python train.py --n_kv_head=1 --vocab_size=1024 --activation="swiglu" --norm_eps=1e-05 --tie_embeddings=false --init_std_o=0.0 --init_std_up=0.0329 --lr_mult_qkv=0.5 --beta1=0.9 --lr_head=0.0051 --warmup_steps=234 --seq_len=1024
MLP neurons of a small language model. Each row is named by its layer, matrix (gate and up: input weights) and neuron, and shows model dimensions 0-127. Each number is 50 + 15 x the weight over its row's rms, rounded and kept within 0 to 99. A neuron's up and down rows have the sign that makes its largest values positive.
After each neuron's rows, "fires on" lists the tokens most often at its 100 highest values on Wikipedia text that the model never trained on.

L6.gate60:37 01 34 59 39 38 26 69 38 50 66 43 59 78 64 84 63 54 42 56 55 44 43 72 63 28 73 23 75 42 42 61 56 35 68 48 47 52 58 50 52 36 40 40 59 48 66 43 41 69 38 37 42 63 56 21 51 63 37 49 54 46 46 49 41 46 29 43 44 34 72 79 51 47 70 53 56 50 50 72 41 24 34 45 34 28 56 20 50 44 37 48 62 68 50 55 41 35 58 61 08 63 24 63 40 32 67 70 33 55 26 26 55 38 48 55 25 73 29 60 70 62 69 51 50 52 59 25
L6.up60:52 57 30 75 33 69 26 70 39 41 51 54 69 46 58 39 37 62 60 78 51 49 29 43 53 62 38 38 76 43 66 58 32 48 51 51 30 65 47 80 43 51 52 52 56 62 55 51 37 44 93 38 48 40 72 30 40 55 50 23 70 54 58 60 52 61 46 52 44 35 60 39 29 49 51 62 53 56 45 81 86 43 51 54 48 45 49 29 67 64 34 72 60 56 72 23 27 15 73 53 42 35 48 40 54 66 54 12 53 36 55 65 80 60 37 35 31 77 64 69 51 40 47 81 60 38 38 40
fires on: " comp", " ch"

L9.gate158:73 77 35 44 32 38 61 41 66 58 38 47 53 27 24 61 35 53 53 34 40 78 58 64 21 35 24 57 41 34 48 49 50 52 34 60 45 18 36 56 28 45 38 43 65 51 88 39 45 47 60 46 59 84 57 63 59 57 64 56 51 44 33 36 61 46 20 26 72 51 44 57 46 79 61 12 57 49 43 59 35 65 56 64 45 71 41 55 30 42 74 58 72 52 73 63 68 38 70 48 41 46 32 58 52 53 59 40 61 29 68 73 28 47 52 42 51 52 48 50 36 69 45 73 12 45 54 64
L9.up158:55 53 36 39 32 64 35 43 47 55 35 31 30 41 50 51 45 27 65 20 50 53 70 64 70 76 52 72 20 46 49 22 38 29 52 59 59 32 30 99 38 53 33 56 57 64 54 52 40 29 44 37 26 56 34 26 58 59 79 51 25 71 31 50 58 73 74 58 46 82 71 55 47 25 55 36 69 61 46 65 54 47 29 64 35 21 42 46 57 27 39 47 63 36 63 72 51 42 47 41 51 33 59 33 43 40 55 39 32 50 62 49 58 44 26 36 56 37 71 44 71 48 49 49 56 42 24 50
fires on: " ", "e", "ing", "h", " to"

L8.gate420:27 63 62 50 69 45 65 56 42 47 75 88 41 43 43 46 41 51 52 41 34 63 56 55 69 65 63 45 82 39 11 59 86 37 44 60 64 30 42 59 27 43 50 51 66 66 66 44 58 46 61 45 48 40 65 41 52 32 47 67 56 40 32 31 63 56 41 67 36 40 55 48 22 65 32 53 55 57 61 67 85 38 59 43 59 46 52 41 63 66 79 32 72 45 51 50 54 50 38 71 50 49 32 65 83 81 53 58 71 26 58 42 62 60 34 33 40 76 75 45 36 52 46 43 48 51 37 39
L8.up420:58 33 40 41 41 60 54 25 40 51 44 36 54 42 41 52 86 43 18 32 58 46 36 46 57 75 83 32 67 41 72 45 61 61 57 36 24 48 39 84 52 29 68 48 71 52 52 62 57 28 36 63 54 50 51 23 46 64 52 33 28 86 28 45 69 58 51 50 56 68 60 37 30 41 42 59 64 66 44 59 63 46 47 45 57 25 45 44 34 49 44 31 80 83 57 73 72 44 28 48 35 64 42 52 42 61 26 30 67 64 69 39 64 19 52 31 63 45 74 32 86 53 51 29 27 38 40 65
fires on: "h", " was", "e", " been", " were"

L15.gate55:58 41 50 67 20 42 57 43 55 69 53 65 60 47 58 74 43 50 54 36 59 31 82 58 49 71 59 40 26 52 61 64 42 63 37 79 16 68 45 51 47 45 70 84 59 45 49 46 51 25 34 68 45 49 36 73 57 49 69 44 71 58 54 73 31 38 88 59 36 36 42 43 43 27 42 63 57 57 29 44 39 60 38 64 34 67 68 50 00 55 65 61 59 42 68 81 40 52 14 30 52 50 22 73 50 35 50 57 54 31 44 53 73 31 53 49 30 58 39 19 44 43 60 35 63 38 54 45
L15.up55:41 70 44 47 60 27 49 44 47 90 47 66 56 61 56 44 61 73 43 70 61 63 34 95 70 54 51 36 53 46 57 42 81 39 49 91 20 44 41 60 32 53 58 56 38 43 54 36 44 54 52 58 44 42 41 58 39 74 55 44 39 11 27 53 48 84 54 54 60 51 23 32 36 37 51 48 48 52 19 47 65 41 36 50 45 53 40 33 62 66 63 53 27 80 59 46 70 47 63 45 70 29 20 29 60 73 37 58 59 43 83 48 43 55 39 76 45 51 35 59 55 55 45 47 53 52 71 23
fires on: " |", " as", ".", ",", " –"

L11.gate215:78 49 39 37 35 35 61 45 21 57 54 25 71 38 38 32 32 36 54 34 51 50 52 57 53 61 34 41 69 39 44 59 43 69 46 47 18 89 73 27 53 47 40 40 77 74 30 44 60 38 44 50 65 55 38 40 57 81 50 36 58 50 46 81 22 42 55 71 36 26 45 22 62 37 75 59 48 43 75 44 39 46 55 71 60 47 52 45 23 66 52 63 53 56 61 21 59 60 52 34 68 25 58 40 50 54 57 64 36 59 36 54 61 05 63 41 48 50 42 19 54 62 79 54 56 48 61 51
L11.up215:42 68 53 33 56 47 68 67 36 48 67 31 61 52 72 76 43 72 11 90 58 57 53 40 47 54 67 42 60 26 39 47 46 44 30 44 60 68 61 52 34 44 48 63 32 69 28 57 55 40 53 20 39 17 58 46 56 74 37 47 51 29 43 39 49 37 34 32 37 38 52 58 64 83 37 43 34 63 79 55 28 53 67 53 59 68 52 35 55 37 61 83 60 54 41 44 54 62 68 51 54 49 72 60 35 73 48 37 44 38 50 49 48 46 69 34 49 39 28 43 78 46 63 45 64 34 73 34
fires on: " was", " at", " is", " in", " Sc", " ar"

L7.gate0:40 55 47 63 34 20 52 43 54 22 81 82 53 54 99 84 61 44 62 42 44 70 47 42 45 72 38 87 67 40 89 33 63 46 36 60 38 69 42 43 72 57 50 30 31 43 49 65 40 36 67 56 47 38 46 26 61 77 51 64 46 53 53 76 57 53 69 70 32 68 56 61 40 71 63 50 31 39 51 62 27 47 39 45 33 51 17 59 62 57 54 58 63 51 41 23 34 32 52 56 31 25 52 54 57 54 43 49 61 22 39 73 39 55 56 65 52 57 25 42 37 57 81 72 77 58 53 36
L7.up0:60 46 55 57 35 38 35 49 43 09 21 55 56 34 52 52 57 37 39 48 28 41 39 51 56 57 34 47 56 35 19 55 40 18 61 45 52 34 67 40 58 55 49 52 68 45 34 31 59 32 47 29 54 64 41 68 83 39 50 49 56 51 48 45 51 26 41 87 54 61 28 37 25 19 58 48 60 64 62 38 41 53 37 40 63 79 63 40 67 43 32 50 41 55 53 42 73 58 59 75 69 44 57 51 74 73 69 81 48 69 47 76 65 53 53 49 66 52 53 62 05 50 49 45 51 67 82 37
fires on: "id"

L7.gate365:50 53 50 30 46 34 56 04 68 40 41 49 37 61 98 63 72 46 67 42 29 38 56 22 62 69 66 72 65 53 47 41 62 73 71 38 37 69 67 50 64 56 42 45 25 72 52 39 53 44 48 51 59 65 70 34 70 66 57 12 54 34 73 39 26 51 53 57 28 48 43 47 63 27 53 56 39 51 69 53 58 43 69 57 66 44 69 51 61 64 62 61 60 82 68 44 26 42 60 69 41 16 83 38 30 53 59 68 63 39 53 66 41 49 58 52 63 42 68 44 57 52 53 39 52 34 75 25
L7.up365:52 57 59 40 68 35 38 60 44 56 49 52 35 63 60 72 20 48 46 39 48 54 68 56 25 57 53 78 81 45 25 51 53 48 47 44 43 36 38 38 70 55 73 56 39 73 39 18 54 62 54 27 33 45 59 60 51 34 34 34 50 36 66 43 57 43 14 58 41 64 72 40 35 65 59 56 33 61 45 46 40 49 30 33 44 51 66 36 62 51 56 67 65 54 28 43 38 30 40 68 54 35 49 66 36 46 36 54 46 54 58 72 47 63 46 54 48 33 49 67 64 37 67 52 43 70 60 45
fires on: "ia", "id", "act", "so"

L10.gate72:56 42 60 41 77 49 50 73 49 55 52 90 20 52 41 57 26 45 56 62 49 35 58 40 53 42 57 21 83 75 67 64 69 26 52 52 30 60 53 58 42 28 54 18 41 64 30 42 66 46 37 38 44 51 54 35 59 54 65 23 52 62 39 48 65 45 43 69 37 53 68 70 75 53 64 32 52 51 61 58 72 14 52 33 66 18 58 44 58 39 18 45 40 47 39 59 11 37 33 13 65 44 22 53 76 66 46 57 59 34 47 37 48 48 49 69 68 64 60 46 50 48 50 60 49 77 39 33
L10.up72:76 34 59 65 41 40 55 50 55 56 69 49 89 71 28 70 34 29 40 19 23 43 50 27 69 71 63 48 70 59 55 49 58 67 58 66 46 47 69 71 36 42 27 44 50 68 46 53 74 58 57 59 43 38 29 30 38 42 44 73 37 54 20 39 41 53 39 60 47 56 40 75 74 46 47 37 39 56 57 35 62 44 41 54 55 58 38 48 53 64 43 34 60 41 57 61 37 58 51 52 48 34 50 63 48 53 81 37 42 71 60 60 52 78 41 36 69 56 55 34 45 57 35 27 66 46 74 46
fires on: ",", "0", "ly", " by", "ion", ":"

L15.gate11:76 46 49 62 59 30 38 43 52 35 75 68 53 27 46 48 35 34 44 50 71 65 60 40 53 62 38 47 53 46 37 35 54 54 39 42 39 40 50 28 56 30 53 70 24 61 38 28 47 45 51 66 52 21 33 30 45 59 42 38 78 65 43 28 67 35 54 76 62 48 39 35 49 52 55 71 52 26 32 49 44 52 55 42 62 39 54 35 52 75 68 48 65 67 53 41 44 44 25 55 51 59 24 58 53 61 25 61 40 55 67 77 34 05 38 47 55 61 28 27 56 37 59 57 71 60 54 47
L15.up11:44 62 45 38 32 32 74 42 43 54 67 67 46 40 35 79 55 51 65 70 62 58 66 48 55 55 66 27 52 52 47 54 48 61 52 50 28 72 54 39 48 43 54 59 26 33 56 44 61 31 87 57 28 49 11 37 73 55 41 45 55 60 29 80 34 42 42 44 62 38 46 56 56 43 44 50 74 69 62 54 47 56 39 14 44 65 45 70 67 59 64 66 35 35 34 41 34 62 48 27 53 63 56 76 37 55 58 41 37 44 57 33 47 59 47 54 39 23 28 36 39 65 33 77 75 51 64 35
fires on: ",", " as", " was", "ell", " is", " also"

L11.gate374:40 51 42 47 49 17 74 59 59 42 67 67 52 36 52 57 61 51 46 40 45 61 71 67 58 72 73 29 50 44 89 29 66 45 42 58 39 62 71 51 35 44 35 51 33 44 61 40 40 56 39 69 79 47 47 50 50 93 42 51 41 43 58 59 70 29 18 52 56 47 95 63 42 32 61 32 49 51 29 64 56 10 74 55 50 30 52 33 53 65 60 70 46 52 42 42 28 22 37 49 33 52 37 25 53 64 39 58 50 41 80 38 22 56 48 56 70 75 39 51 42 60 60 50 27 76 51 59
L11.up374:43 36 53 69 49 63 33 43 48 55 70 26 58 48 43 45 36 57 39 36 63 47 55 68 79 41 50 47 43 57 53 62 58 51 74 72 46 48 52 38 39 70 74 60 04 78 58 58 22 46 45 67 47 43 46 18 53 62 20 59 77 18 57 37 43 49 13 68 60 50 43 54 47 50 62 30 29 41 57 46 55 49 43 31 42 54 51 43 31 71 47 37 61 45 54 24 53 50 01 49 60 26 30 44 46 57 60 66 70 37 32 54 38 45 52 66 42 54 49 55 62 45 25 83 52 54 56 53
fires on: ".", "\n\n", " to", ",", " and", " by"

L15.gate129:61 35 43 47 11 38 68 59 31 55 57 61 86 18 46 59 53 48 25 50 57 36 53 48 51 46 49 72 39 68 74 55 45 38 39 73 50 70 52 58 02 49 54 48 57 36 67 46 48 47 36 60 41 64 53 65 37 46 69 45 76 60 53 56 39 35 27 71 41 66 26 51 32 54 79 69 68 64 53 65 69 40 34 42 54 66 57 40 51 30 69 56 68 57 56 75 76 83 29 58 40 56 25 60 50 53 63 86 51 49 40 47 72 47 62 23 58 74 40 36 68 48 46 66 57 42 67 50
L15.up129:59 49 66 64 49 51 45 37 50 50 55 61 36 60 65 53 51 23 28 70 42 23 62 35 32 55 58 54 66 68 71 61 23 56 33 53 29 53 62 48 54 41 76 67 51 39 53 38 38 54 23 29 65 47 17 72 48 41 76 52 58 55 48 36 47 53 59 68 61 72 43 11 53 38 35 48 58 42 46 38 73 62 38 26 11 35 60 55 62 80 48 69 64 64 70 30 65 65 21 57 58 42 46 40 35 27 54 51 37 40 49 45 30 24 46 37 23 28 41 32 67 51 49 53 67 59 40 66
fires on: " as", " –", "s", ":", " by", ","

L4.gate412:31 30 70 70 89 56 17 60 61 49 36 70 62 43 21 68 63 59 61 46 35 56 28 57 35 65 33 70 54 60 39 27 37 31 40 60 59 83 49 27 57 46 37 51 43 67 75 55 63 43 57 43 67 30 51 50 43 51 47 42 54 62 41 44 32 45 23 63 60 83 17 27 56 67 67 42 60 37 39 34 39 49 46 49 75 40 76 70 59 63 45 42 71 40 34 99 46 57 51 53 94 50 42 52 48 49 54 57 68 51 63 53 68 29 71 59 57 76 40 58 34 50 55 72 61 31 51 49
L4.up412:26 16 38 57 58 28 63 48 59 27 86 64 46 72 34 53 52 49 42 31 66 48 64 23 62 39 87 58 26 68 87 56 47 42 49 50 60 55 85 65 48 38 55 51 38 66 42 42 64 52 91 72 71 21 54 34 65 43 58 45 50 50 32 35 42 42 45 52 51 61 42 56 31 31 28 46 45 57 55 54 30 51 69 49 11 78 54 28 34 50 55 35 59 40 63 55 77 51 46 61 47 45 56 55 58 64 50 67 60 93 31 57 64 59 55 35 44 59 34 63 36 29 39 25 41 47 45 38
fires on: "an", "f", "ast"